Part of a small language model's weights: biases.
MLP neurons of a small language model. Each row is named by its layer, matrix (up: input weights) and neuron, and shows model dimensions 80-207. Each number is 50 + 15 x the weight over its row's rms, rounded and kept within 0 to 99.
Before each neuron's rows, "fires in" lists the words (lower case) most often at its 100 highest values on Wikipedia text that the model never trained on. A number after a token or word is its count.

fires in: "the" 35, "that" 23, "time" 7, "both" 6, "between" 6, "a" 4
L7.up308:38 38 58 47 48 59 53 50 41 70 83 32 44 56 64 17 51 35 27 79 47 42 72 33 58 64 53 48 51 55 72 34 71 45 44 15 67 49 48 69 43 92 14 58 62 47 25 46 39 45 55 41 63 38 54 53 40 36 50 60 60 36 55 53 26 37 67 42 59 54 72 49 32 37 47 37 40 59 38 40 55 10 67 51 46 31 47 78 50 78 53 51 79 61 26 54 67 61 35 61 35 45 56 37 43 43 45 30 51 39 22 48 49 70 48 53 69 48 56 63 67 52 65 46 64 23 34 60

fires in: "in" 42, "the" 10, "at" 6, "of" 5, "northwestern" 4
L6.up1144:57 62 49 68 69 26 50 35 26 43 56 38 46 66 62 57 64 52 17 15 27 36 27 16 46 60 50 38 20 38 55 69 45 45 51 51 47 47 70 42 33 70 61 43 41 46 65 51 39 28 54 50 81 37 47 83 65 30 22 32 77 62 16 39 60 34 44 56 48 59 41 38 43 20 27 43 77 66 54 65 47 39 30 67 36 40 38 59 61 54 61 46 42 43 69 47 79 33 64 73 46 46 55 62 40 47 15 52 55 56 46 61 50 39 56 57 59 40 64 32 31 66 45 53 65 49 66 56

fires in: "that" 45, "which" 32, "where" 12
L8.up1251:47 41 33 27 47 40 50 48 52 60 51 34 34 73 44 35 41 40 46 70 56 49 49 35 55 61 52 44 59 65 75 54 41 41 50 43 35 35 35 47 70 67 40 56 50 31 34 37 45 39 35 56 44 45 68 58 28 54 52 59 69 48 52 56 55 59 83 26 48 32 59 66 32 63 35 66 54 38 40 68 52 30 60 53 49 48 40 55 65 39 54 54 36 63 39 41 22 15 68 47 56 49 56 59 52 61 21 58 39 50 57 29 39 37 35 67 60 83 79 47 42 45 34 61 76 56 35 46

fires in: "out" 24, "he" 19, "played" 11, "in" 8
L7.up14:57 50 38 49 45 41 57 51 59 63 64 47 45 38 43 92 46 50 47 59 28 44 40 73 17 83 56 61 43 56 50 68 56 62 42 37 50 60 50 30 67 77 66 75 52 49 60 83 54 60 62 49 59 70 46 37 51 51 54 63 43 53 40 34 40 54 14 56 67 29 70 56 41 47 66 57 52 55 52 71 58 56 22 41 43 49 63 54 67 68 61 46 59 78 48 42 49 36 14 64 70 79 40 67 25 72 57 57 53 47 33 77 36 38 41 48 63 58 54 32 19 36 49 30 61 32 46 40

fires in: "and" 79, "but" 11, "even" 4
L6.up1381:54 49 56 64 42 53 33 40 48 52 34 71 28 44 32 39 22 61 38 80 57 34 37 37 57 81 41 29 67 66 56 52 29 42 59 59 50 49 54 55 83 40 49 44 69 44 34 33 38 54 47 67 40 27 50 45 71 42 47 69 56 43 66 44 41 49 49 23 35 58 63 65 23 63 41 74 60 52 47 87 61 53 57 55 64 37 40 61 65 02 47 19 62 49 56 25 32 25 49 55 30 52 50 49 41 32 20 41 18 49 44 44 30 57 54 72 33 57 29 46 50 33 49 62 56 48 60 59

fires in: "is" 47, "was" 28, "be" 7, "it" 4
L7.up1418:67 60 31 47 53 77 36 54 41 56 42 38 60 62 55 33 26 42 36 45 42 41 28 72 35 26 50 43 61 41 64 48 18 81 57 29 49 49 64 65 77 49 50 18 30 73 31 81 52 33 35 40 71 50 71 56 77 36 45 66 47 37 63 31 51 52 71 54 40 46 64 51 37 49 38 46 42 60 63 60 81 56 62 56 56 59 50 40 49 60 52 58 56 61 56 31 38 38 59 67 64 33 45 52 22 83 39 34 48 35 46 87 44 47 33 64 60 56 64 43 40 51 57 59 79 72 40 51

fires in: "and" 63, "for" 9, "in" 5
L6.up1384:71 52 66 68 43 38 10 47 55 49 58 50 30 67 52 37 36 66 60 56 55 28 58 43 41 33 26 56 49 64 30 68 54 27 59 33 75 54 42 18 50 44 39 62 54 32 53 45 56 58 40 33 35 62 40 12 50 44 58 69 27 55 75 61 56 65 53 49 48 55 46 31 37 83 75 33 38 41 50 72 48 46 54 29 54 49 48 69 40 47 64 51 42 81 28 62 62 67 26 52 17 59 84 62 30 39 55 29 39 50 46 30 48 37 33 53 38 53 32 48 56 37 53 54 46 54 23 59

fires in: "to" 51, "also" 9, "of" 6, "in" 5
L8.up885:66 45 55 12 37 48 71 38 51 50 33 58 45 69 53 65 44 42 50 41 30 56 31 46 69 73 53 45 29 76 59 49 54 39 44 72 47 31 73 45 23 47 66 33 51 42 49 48 52 51 54 72 64 57 63 61 60 42 55 57 29 55 19 62 43 43 37 51 63 58 50 70 25 65 46 48 42 50 53 54 40 56 23 31 35 28 23 76 38 36 28 63 54 42 32 69 40 25 54 56 49 28 36 44 40 78 60 40 30 49 13 51 42 55 56 53 43 50 73 32 30 73 18 63 62 54 51 75

fires in: "under" 22, "at" 11, "during" 11, "and" 5, "released" 4, "until" 4
L7.up43:51 59 51 69 36 47 25 45 60 48 40 65 30 55 26 45 30 50 68 23 45 56 47 29 58 83 49 22 43 41 50 45 54 26 75 49 22 34 70 43 53 55 30 42 59 65 55 58 47 39 57 73 49 44 54 45 57 56 53 58 71 62 44 28 65 53 87 24 47 60 59 52 40 59 37 48 87 44 68 69 41 62 67 22 62 43 42 39 71 52 41 59 38 80 06 27 30 46 36 77 68 40 71 49 31 36 47 39 79 62 48 60 61 35 29 32 31 42 45 60 46 55 79 58 61 31 51 31

fires in: "to" 25, "and" 21, "the" 11, "back" 6, "all" 4
L8.up767:58 48 65 38 55 67 41 36 49 45 58 70 34 39 39 67 47 50 38 42 60 69 42 31 45 78 46 51 35 58 67 71 45 46 71 34 46 46 29 30 65 63 24 56 64 46 48 50 56 46 42 71 43 57 68 39 61 35 46 41 47 42 54 51 36 37 34 24 49 48 37 37 00 48 45 51 76 39 53 99 61 36 58 35 43 37 56 62 56 63 75 65 52 54 50 41 57 52 58 56 60 75 51 60 61 60 34 17 62 41 43 29 62 34 37 65 67 38 52 38 56 51 61 67 39 64 46 41

fires in: "an" 52, "anthem" 4
L6.up1210:58 56 71 56 38 37 66 42 34 72 37 65 49 45 48 50 14 64 49 18 33 56 62 54 69 54 23 24 69 72 35 69 35 55 59 41 53 42 38 40 60 25 52 53 61 50 46 51 24 48 54 56 15 48 80 66 54 33 44 62 39 64 38 43 63 73 71 52 63 61 67 18 23 33 79 52 67 67 16 25 40 46 39 26 42 62 50 67 52 29 62 28 41 50 59 76 42 28 63 66 59 62 60 53 52 35 38 42 55 49 33 74 61 54 21 55 40 28 34 50 37 39 85 51 40 61 57 25

fires in: "s" 32, "the" 26, "our" 10, "new" 7, "old" 6, "website" 4
L3.up732:75 60 40 66 60 53 73 69 41 27 67 65 53 71 49 66 45 46 57 83 61 17 62 46 46 34 25 39 53 68 55 71 43 51 51 52 72 23 39 43 49 59 36 55 42 29 47 60 62 65 69 38 33 40 60 28 44 05 45 45 61 46 54 42 55 45 26 73 36 39 38 34 47 59 47 68 55 44 63 48 51 45 52 53 38 22 47 51 58 15 76 65 77 60 62 45 42 15 51 62 51 59 64 52 45 46 24 47 62 48 26 44 60 60 51 47 46 35 83 57 42 43 20 31 41 58 48 86

fires in: "and" 79, "for" 8, "after" 4
L7.up908:52 50 68 45 64 48 81 55 45 32 61 33 43 45 25 44 15 61 48 54 76 34 23 47 44 64 46 56 46 70 58 70 53 65 60 59 15 52 61 36 57 46 49 35 61 47 28 51 46 67 65 53 56 37 42 22 42 65 52 68 35 40 43 37 60 44 44 10 23 54 67 47 51 48 43 47 60 61 67 40 63 32 65 43 34 33 53 67 54 62 25 48 31 49 53 13 56 24 55 57 44 71 31 43 38 64 36 51 54 31 20 79 56 30 67 54 18 39 37 26 65 49 48 60 61 65 81 48

fires in: "of" 87, "for" 6
L8.up1427:72 57 51 66 49 59 37 67 54 60 41 44 67 80 71 54 47 51 69 57 67 32 14 31 40 51 55 62 66 23 67 46 61 58 26 70 42 55 45 41 44 43 65 28 50 63 48 30 36 42 58 67 29 42 60 29 83 61 38 30 59 32 55 44 36 31 58 63 47 71 44 48 51 47 71 62 65 47 70 88 25 24 68 36 56 62 29 62 36 47 56 57 45 74 53 61 44 23 59 65 59 42 67 40 52 27 51 47 80 73 49 96 24 57 76 44 44 66 42 77 59 48 47 67 66 29 46 51

fires in: "of" 29, "on" 9, "in" 8, "at" 6, "for" 6, "under" 4
L8.up489:72 37 58 61 37 39 63 41 67 53 45 47 49 64 29 61 46 68 45 44 71 38 42 40 49 59 28 34 65 77 70 57 73 59 63 48 51 62 44 44 38 33 51 60 17 61 67 33 60 27 34 75 33 33 39 70 46 26 63 31 20 58 39 62 45 62 63 33 41 48 69 29 39 46 40 56 69 82 66 74 73 46 59 24 60 54 27 37 74 34 66 40 38 45 43 79 14 63 35 70 33 45 69 48 69 39 51 53 56 53 39 60 25 34 54 62 41 76 45 52 45 37 60 58 56 27 67 38

fires in: "in" 19, "born" 11, "as" 9, "because" 7, "on" 7, "and" 5
L7.up1469:49 46 61 19 49 42 76 36 59 35 40 82 39 31 26 76 35 58 52 49 34 48 35 62 55 38 28 48 63 57 68 72 51 61 57 67 42 76 59 56 29 53 38 53 38 79 46 31 41 38 47 59 41 55 51 51 47 59 50 63 33 69 62 54 23 52 39 22 24 67 52 56 27 52 37 49 57 57 52 62 27 46 55 59 63 64 48 50 64 61 51 57 38 44 42 93 48 32 25 54 33 43 49 77 59 56 47 46 20 61 70 35 38 44 53 57 63 39 46 28 44 62 61 49 59 39 60 28

fires in: "on" 50, "upon" 9
L7.up1003:44 39 37 35 63 32 68 47 52 31 94 13 45 53 51 77 45 68 61 17 53 53 21 71 35 44 26 58 40 63 43 83 56 54 36 56 75 38 59 38 51 41 20 29 68 51 49 28 50 39 45 64 63 60 59 61 50 76 47 12 65 26 44 78 37 37 35 31 40 60 30 70 42 67 37 27 60 43 41 44 44 66 98 83 58 43 56 38 56 45 51 69 27 26 39 58 26 35 41 29 44 33 52 28 59 32 61 39 69 54 18 47 51 45 30 49 32 85 67 60 43 59 40 54 48 71 73 33

fires in: "in" 51, "on" 16, "to" 4, "he" 4
L6.up1288:33 35 34 24 49 60 69 44 46 42 62 35 38 31 50 29 39 60 28 21 67 46 08 66 55 53 47 60 31 54 65 78 58 64 51 37 52 25 51 58 69 51 62 66 45 38 64 64 49 64 65 67 48 31 42 58 53 80 33 32 58 52 33 09 53 47 60 67 59 41 58 43 64 35 59 48 72 61 74 71 49 59 49 48 59 31 44 71 51 55 53 57 61 46 60 38 49 43 50 69 80 51 51 28 23 56 29 36 64 57 65 82 40 37 52 49 65 69 24 68 46 36 59 44 35 83 45 47

fires in: "of" 34, "to" 21, "and" 21
L6.up1273:50 53 50 29 19 47 27 45 50 51 46 48 44 59 29 49 47 87 54 43 46 58 18 66 61 84 70 54 72 29 67 60 47 61 61 41 53 43 27 23 64 65 61 84 70 39 67 51 44 34 74 46 48 25 59 59 22 62 62 43 54 50 43 76 29 62 63 27 65 38 37 26 38 51 55 24 71 46 50 64 85 52 60 24 42 37 48 53 59 67 33 58 80 26 40 37 26 58 59 56 68 30 36 39 33 40 58 45 52 35 54 74 51 51 66 77 19 74 43 46 47 53 51 57 35 76 88 79

fires in: "and" 68, "connor" 4
L6.up823:43 56 80 51 65 67 24 56 41 16 40 50 52 59 37 70 46 37 33 58 32 42 58 40 58 67 44 35 42 64 38 64 41 56 64 34 37 40 60 48 82 33 64 39 18 43 39 33 67 40 58 74 57 52 52 48 67 41 42 54 31 55 55 56 44 24 52 51 07 56 64 18 20 54 64 74 66 50 63 59 45 74 49 44 41 37 67 32 49 55 40 79 42 43 34 34 66 61 41 56 34 52 60 53 41 49 67 42 39 56 46 35 34 56 43 46 44 58 41 52 49 38 53 78 31 75 42 63

fires in: "that" 33, "both" 8, "while" 7, "although" 6, "however" 6, "all" 4
L8.up780:26 47 44 60 58 63 45 46 30 35 67 76 55 79 46 09 53 43 40 41 44 38 37 12 61 66 32 33 46 62 50 29 45 72 42 44 69 47 55 60 39 86 46 52 51 77 35 41 30 47 43 46 45 45 66 35 20 42 57 75 48 67 41 30 48 45 60 20 57 45 53 82 30 55 50 49 37 68 54 85 38 58 70 56 54 51 57 46 47 60 41 46 54 59 59 59 35 20 44 48 50 45 58 39 46 87 27 56 44 38 44 40 60 32 31 53 60 84 32 60 43 45 54 60 42 58 38 49

fires in: "new" 26, "former" 12, "the" 8, "traditional" 5, "local" 4, "was" 4
L8.up698:67 33 26 47 48 60 68 51 51 15 72 81 53 61 45 62 41 53 44 67 55 47 53 36 45 70 53 63 73 46 67 58 62 52 51 44 62 44 30 44 33 56 50 72 55 50 32 54 56 45 63 45 46 53 80 30 66 45 51 50 53 58 74 35 33 25 40 64 38 29 73 46 37 39 40 63 66 63 49 42 18 32 63 48 79 74 34 51 67 32 50 54 68 44 52 28 72 44 57 51 91 58 53 32 62 51 31 34 62 28 28 35 44 46 61 51 35 70 77 75 26 64 42 52 63 21 42 18

fires in: "from" 28, "as" 9, "the" 9, "it" 8, "their" 7, "they" 7
L6.up1310:50 66 51 51 68 48 49 59 52 32 74 47 38 54 55 38 49 41 27 40 70 45 47 30 32 42 27 43 41 43 53 99 29 45 53 45 56 74 36 53 49 40 52 44 74 20 68 46 60 52 41 36 45 06 40 39 74 46 62 33 61 36 41 52 44 39 59 20 54 45 64 75 51 77 46 64 60 53 33 56 73 75 52 51 25 50 22 63 58 73 88 29 70 42 52 46 17 28 84 67 59 66 41 56 52 72 48 51 38 49 38 54 58 39 51 54 58 26 51 27 37 37 56 55 58 46 61 72

fires in: "which" 22, "well" 19, "that" 19
L7.up220:68 17 39 37 53 18 39 29 32 58 50 74 30 70 30 37 60 33 48 61 52 48 60 49 46 56 42 47 56 52 40 72 58 55 66 66 33 46 49 24 74 40 45 29 47 63 30 18 50 43 52 77 43 56 81 25 57 44 31 56 45 30 57 48 52 27 63 31 37 78 63 49 53 78 50 39 44 27 69 32 40 29 78 66 58 49 43 52 44 42 67 62 48 55 64 51 64 32 46 55 37 60 80 55 49 51 43 23 21 67 55 42 38 47 41 60 48 67 47 49 63 42 61 47 42 48 50 59

fires in: "in" 73, "his" 6, "ingrid" 5
L6.up1308:69 48 26 59 46 44 21 61 58 45 57 28 51 58 35 67 42 51 49 29 34 45 38 50 65 62 74 63 63 37 82 79 51 39 56 46 53 72 40 42 38 50 67 42 47 64 43 37 56 42 28 38 70 36 46 61 61 53 49 54 55 33 55 49 26 59 42 44 49 40 40 12 57 26 50 41 42 62 38 78 54 55 37 63 43 59 36 83 48 49 69 41 74 73 36 50 43 65 63 61 72 73 23 73 38 93 63 74 49 39 68 82 51 30 58 44 60 60 49 51 48 33 76 51 30 53 31 64

fires in: "the" 21, "this" 18, "its" 7, "history" 4, "main" 4
L6.up1179:52 55 26 44 43 63 34 43 55 42 66 49 66 51 48 36 36 45 52 41 56 58 39 58 51 65 27 61 50 54 53 52 50 75 79 69 44 65 61 39 67 65 67 55 84 39 32 73 44 65 43 43 61 58 77 63 43 53 49 24 79 40 68 23 52 53 65 54 28 37 65 28 70 69 70 58 50 40 50 41 85 28 59 77 45 61 29 66 45 40 47 45 27 47 56 34 21 40 55 36 64 53 50 51 58 85 39 44 50 61 18 68 55 63 34 70 72 69 44 51 55 54 29 38 39 25 43 52

fires in: "of" 70, "and" 13
L6.up790:19 53 46 42 61 46 23 47 43 25 57 44 57 48 64 31 49 85 50 62 68 35 45 70 74 43 44 61 80 34 60 64 62 55 67 61 50 77 67 27 43 45 39 61 46 53 61 37 34 42 68 48 58 35 68 26 42 43 47 56 30 33 49 38 63 49 55 67 29 49 38 28 71 74 31 45 59 29 44 76 78 61 99 42 69 52 36 42 84 53 36 67 36 62 41 64 38 48 33 64 37 45 40 71 33 55 54 65 33 42 56 56 48 57 48 51 45 51 36 56 65 51 77 60 45 43 65 72

fires in: "and" 18, "which" 17, "to" 16, "that" 14, "on" 4
L6.up283:24 23 22 51 31 55 38 51 29 53 42 61 42 61 40 50 59 40 74 68 46 48 43 42 44 89 63 34 81 57 48 64 48 39 49 46 37 50 65 56 40 60 30 43 39 41 47 46 58 26 44 82 53 50 42 54 62 42 58 35 55 04 60 51 49 41 34 21 26 68 47 53 38 42 66 77 62 49 47 28 44 56 52 35 27 39 73 49 75 78 76 53 46 49 59 52 42 43 59 55 53 47 61 68 60 74 51 54 47 46 51 40 71 54 53 60 61 52 48 71 55 57 44 68 49 58 53 46

fires in: "from" 33, "at" 22, "the" 15, "attended" 5, "as" 5
L7.up790:53 60 33 41 48 39 21 54 61 50 61 65 39 67 65 52 47 58 38 42 62 28 54 37 54 73 39 64 56 50 59 62 17 45 75 42 67 55 47 55 65 74 46 51 23 48 86 54 32 47 53 42 50 55 70 36 64 17 57 93 70 32 45 61 33 22 40 25 39 28 55 64 29 60 43 38 67 51 67 59 42 39 56 60 34 48 61 62 35 42 61 42 43 36 30 50 27 25 58 78 62 70 74 55 25 57 56 39 49 56 39 55 76 62 49 64 36 75 58 46 19 82 62 72 72 58 24 50

fires in: "of" 17, "in" 14, "by" 8, "be" 7, "for" 7, "the" 6
L8.up572:87 62 29 63 57 49 36 35 35 27 38 38 37 57 47 49 63 47 66 35 46 41 20 59 60 46 64 35 76 25 65 71 35 67 57 45 56 44 31 50 40 45 38 40 26 46 49 62 54 59 44 54 73 42 51 52 48 74 57 42 53 56 20 51 25 49 78 55 49 34 55 59 50 62 46 45 48 58 77 36 66 62 71 32 57 40 57 79 47 32 74 33 48 38 50 49 45 68 33 53 83 49 65 70 18 65 70 33 72 46 76 67 26 55 45 62 51 82 83 71 48 51 55 73 32 62 49 39

fires in: "in" 29, "on" 14, "november" 8, "no" 6, "january" 5
L6.up121:93 76 65 69 38 49 48 47 57 59 50 33 58 64 59 67 59 27 42 37 29 29 46 74 37 82 65 26 54 56 63 52 38 53 59 24 56 48 52 30 31 53 42 21 67 43 70 50 47 23 21 60 41 45 34 63 53 62 45 34 59 31 53 54 46 34 57 50 45 53 49 42 21 43 48 38 62 49 79 68 72 45 47 48 80 30 37 42 44 56 37 66 40 56 56 58 32 40 27 81 44 58 46 48 65 57 51 36 50 55 54 71 74 31 36 45 57 81 70 68 50 49 53 56 58 35 62 43

fires in: "an" 30, "the" 17, "such" 6, "well" 4, "long" 4
L6.up328:38 21 43 34 59 45 43 52 41 57 40 71 47 61 48 42 16 78 32 40 58 35 20 64 56 82 24 61 60 58 56 65 32 26 35 47 85 59 74 55 61 56 39 57 47 64 45 42 58 47 70 44 40 42 59 27 61 58 33 50 47 34 40 29 48 47 47 44 12 61 74 42 28 52 48 67 36 46 26 52 52 53 39 53 55 56 67 64 33 53 83 38 88 31 61 47 55 29 36 42 60 71 31 31 47 43 31 22 47 40 51 44 45 53 30 52 48 32 41 43 30 60 76 40 74 50 63 34

fires in: "on" 53, "that" 10
L7.up1107:73 48 47 44 61 40 40 58 59 62 60 20 38 49 42 47 50 49 51 24 44 16 56 54 66 48 32 69 46 58 70 72 56 50 37 45 84 42 59 52 76 67 40 32 34 42 39 69 52 74 43 28 61 36 28 48 74 63 45 29 26 53 50 36 43 63 69 50 14 40 16 85 34 52 36 20 55 47 54 47 68 63 69 66 34 35 37 65 45 38 69 77 26 49 09 52 35 45 42 57 60 49 36 69 56 63 74 41 42 51 65 51 66 53 50 47 58 38 58 50 27 49 73 50 63 76 55 52

fires in: "it" 28, "its" 13, "his" 12, "of" 10, "the" 7, "for" 5
L7.up1463:58 51 43 52 75 65 41 48 62 32 35 42 49 58 56 35 43 56 32 82 76 28 47 36 57 79 33 54 46 70 46 58 50 73 39 52 73 73 58 59 47 66 56 56 67 44 34 33 19 37 64 47 49 20 51 48 70 65 62 33 50 43 41 60 72 62 56 41 22 17 48 51 52 44 40 51 65 63 37 59 51 59 47 49 45 64 44 65 48 15 77 31 48 42 48 44 29 46 37 65 61 37 56 64 53 67 38 43 53 52 59 90 44 29 50 40 58 34 62 42 61 37 70 46 52 52 77 60

fires in: "to" 26, "and" 17, "was" 14, "later" 11, "were" 4
L8.up311:35 51 56 53 65 67 47 36 49 41 65 57 45 38 36 39 19 58 49 47 23 45 41 56 82 46 41 40 55 48 59 62 42 36 55 61 66 63 15 50 62 36 77 36 39 30 08 62 54 64 47 63 68 35 48 45 41 50 74 32 40 29 31 76 55 34 65 51 38 61 42 28 33 60 60 36 35 51 77 22 66 49 62 66 33 73 40 82 46 34 26 63 42 72 44 36 70 48 40 67 69 51 53 50 56 74 30 49 10 61 36 42 67 34 33 62 65 56 45 45 77 51 63 73 63 44 67 47

fires in: "the" 39, "and" 10, "on" 8
L7.up1337:64 42 56 32 37 64 31 54 31 42 82 50 34 51 22 58 30 75 51 49 23 52 11 37 33 47 48 44 59 59 87 58 52 78 74 32 60 49 56 26 55 41 33 55 55 51 53 52 36 49 47 57 34 45 77 41 34 67 27 68 35 10 83 44 32 48 68 26 73 49 29 55 54 82 48 17 47 49 69 46 46 35 59 21 53 60 64 47 39 43 60 71 57 54 39 49 40 60 50 41 49 38 41 61 19 42 54 32 50 50 44 60 53 66 46 64 64 29 82 57 54 32 69 52 64 34 40 42

fires in: "on" 73, "date" 4, "no" 4, "of" 4
L6.up193:53 58 75 48 72 48 34 63 58 57 54 37 42 43 69 25 39 71 46 64 44 62 59 60 43 53 73 41 47 50 41 54 68 76 71 54 50 67 58 42 38 42 42 54 59 44 61 67 64 35 30 52 68 26 43 40 60 62 61 34 11 33 67 57 20 24 68 48 40 49 47 34 44 41 25 54 39 67 40 61 65 61 94 67 30 42 60 24 52 30 52 55 74 59 42 70 21 42 59 52 52 41 52 64 65 59 57 27 56 45 39 60 38 55 40 45 62 57 40 67 51 48 63 42 56 57 61 64

fires in: "is" 26, "it" 17, "but" 13, "while" 8, "to" 5, "however" 4
L7.up1263:49 62 41 26 50 45 23 56 43 46 56 41 57 85 04 57 46 62 27 48 48 45 26 61 74 57 66 22 75 68 45 57 46 26 55 53 55 54 53 38 86 57 35 26 84 78 47 58 48 49 63 42 59 46 34 41 56 59 42 73 50 38 41 56 42 51 83 24 58 61 63 43 44 79 62 67 53 40 53 52 49 50 70 55 80 48 68 57 82 63 52 32 77 37 71 26 35 51 46 74 69 46 51 49 26 54 48 22 34 58 51 85 45 67 31 47 56 52 40 45 75 49 84 51 47 34 57 56

fires in: "in" 22, "with" 17, "the" 9, "a" 6, "at" 5, "by" 5
L6.up889:61 74 62 44 19 71 42 48 53 49 65 47 59 47 46 22 54 60 45 47 24 36 20 72 55 82 51 43 67 45 76 58 39 48 56 75 64 38 54 45 59 25 42 51 48 43 25 39 40 54 74 41 51 25 33 48 64 61 68 33 61 37 27 24 25 63 57 63 02 60 70 51 25 65 35 45 64 77 80 66 42 43 46 44 61 31 60 89 50 52 31 54 68 52 50 69 47 33 60 60 58 64 41 69 30 76 43 38 42 47 54 64 61 82 37 46 49 55 48 68 40 51 51 39 67 48 68 41

fires in: "the" 39, "early" 6, "history" 6, "in" 4
L8.up1327:55 39 60 53 72 49 28 34 55 65 59 19 44 72 70 38 40 35 55 28 41 46 44 49 44 42 26 34 50 50 43 61 79 56 49 26 35 40 54 43 48 70 51 16 66 67 28 57 51 35 44 58 23 58 32 36 71 81 42 27 51 55 37 27 55 49 89 50 73 51 49 56 74 42 72 66 38 51 47 70 44 61 64 56 46 46 44 65 43 36 51 57 44 86 69 58 49 45 32 50 59 61 77 43 45 58 48 67 42 66 80 50 54 42 40 71 70 56 45 73 42 54 59 43 70 45 40 49

fires in: "and" 32, "due" 8, "on" 6, "followed" 5
L7.up1014:68 37 65 24 54 48 36 40 71 41 56 60 24 42 31 40 61 53 65 44 41 51 49 34 48 64 25 25 59 67 70 99 68 34 36 61 63 71 38 35 57 64 55 41 44 52 36 62 35 31 65 57 54 50 78 40 67 48 56 53 36 61 51 64 59 64 75 14 34 31 56 57 19 50 60 55 64 47 84 38 60 47 48 50 41 60 45 48 69 39 81 63 36 48 56 23 12 41 47 38 23 47 32 44 49 40 63 28 44 50 56 40 69 18 42 60 23 34 34 64 50 36 69 50 56 72 25 34

fires in: "at" 59, "in" 14, "on" 6, "new" 5, "during" 4
L7.up1392:26 26 57 46 48 55 66 41 64 48 54 37 62 48 69 47 44 57 59 51 45 42 24 37 47 52 35 25 39 40 64 51 39 28 60 42 63 34 34 54 49 52 47 23 55 42 62 46 48 51 29 55 54 39 57 52 62 47 38 34 74 53 52 33 17 45 19 39 35 38 59 73 28 50 79 57 78 90 66 62 19 54 36 70 66 63 27 72 53 49 57 34 51 48 53 53 37 24 81 75 53 63 61 33 49 39 52 43 32 47 69 22 45 28 50 50 55 62 47 33 16 69 37 69 61 57 74 38

fires in: "which" 23, "of" 10, "followed" 8, "also" 5, "way" 5, "that" 5
L6.up177:37 54 34 66 48 37 27 46 28 44 47 43 65 75 63 36 27 53 65 59 57 58 24 49 49 51 43 43 60 35 35 61 76 23 83 55 49 48 53 39 46 46 39 42 66 54 09 48 50 79 41 48 83 54 32 55 41 82 36 37 53 20 70 49 56 17 69 42 36 86 59 74 34 70 65 33 43 61 56 39 77 30 66 53 64 44 38 63 37 48 67 43 47 60 21 67 62 36 56 42 51 68 54 67 38 63 25 48 25 61 42 54 49 21 34 46 60 87 50 24 50 72 30 44 64 51 50 46

fires in: "when" 18, "with" 11, "although" 7, "under" 6, "that" 6, "made" 5
L8.up313:52 63 64 22 72 62 64 34 35 51 52 41 48 54 39 15 50 33 60 25 71 57 65 29 83 64 14 43 55 58 66 67 68 65 66 28 36 46 24 22 55 41 53 54 44 52 37 51 64 54 31 60 55 60 65 81 56 48 42 50 72 65 69 25 53 72 52 45 71 83 43 93 42 53 58 54 46 67 49 64 65 37 52 56 46 65 35 74 43 76 79 51 56 68 33 60 21 29 62 52 39 64 50 34 30 54 51 46 44 53 28 58 59 32 30 57 78 68 56 59 33 55 53 62 78 33 56 42

fires in: "in" 40, "long" 7, "small" 6, "high" 5, "over" 4
L7.up153:45 53 55 54 33 27 47 53 36 08 66 47 58 78 21 27 60 52 62 48 74 40 16 57 54 87 51 64 87 62 54 61 45 95 46 64 42 62 51 45 40 58 78 60 61 81 37 34 57 33 55 53 50 32 64 53 66 74 49 61 54 38 59 52 12 55 34 43 22 62 39 34 39 62 44 61 78 47 49 43 43 59 64 59 40 25 64 48 54 34 57 57 61 44 27 73 11 60 36 46 38 56 46 60 54 64 48 52 73 60 22 58 37 53 62 47 47 62 55 59 31 33 38 65 29 40 45 39

fires in: "the" 81, "that" 9, "a" 4
L8.up1417:32 39 28 46 21 73 54 36 67 33 61 50 36 76 62 50 34 50 44 36 49 38 73 48 31 38 21 60 31 65 78 54 70 38 72 49 47 37 48 74 51 52 74 23 68 49 66 94 42 55 59 51 40 57 49 75 70 46 34 37 31 43 46 24 40 42 54 41 33 43 34 77 42 73 87 39 51 63 38 46 81 45 67 42 48 52 48 76 47 64 59 64 25 65 28 58 47 23 44 66 71 59 46 43 52 86 57 36 50 49 46 45 54 73 30 57 64 37 46 59 41 49 38 52 62 19 27 41

fires in: "an" 78, "is" 6
L6.up600:51 51 69 63 57 38 44 50 32 30 42 37 59 44 38 56 15 53 46 56 74 51 71 61 40 46 29 52 63 32 34 45 54 51 39 12 42 12 31 41 51 42 55 55 46 82 49 50 30 77 25 33 34 22 61 36 46 57 53 67 56 35 50 60 36 39 59 39 60 51 53 53 27 38 97 59 44 52 66 44 71 50 61 41 39 61 46 59 73 25 39 22 63 64 56 47 44 37 43 77 81 66 48 44 50 82 25 42 56 53 43 60 47 54 36 54 78 81 35 29 34 57 50 66 31 70 50 77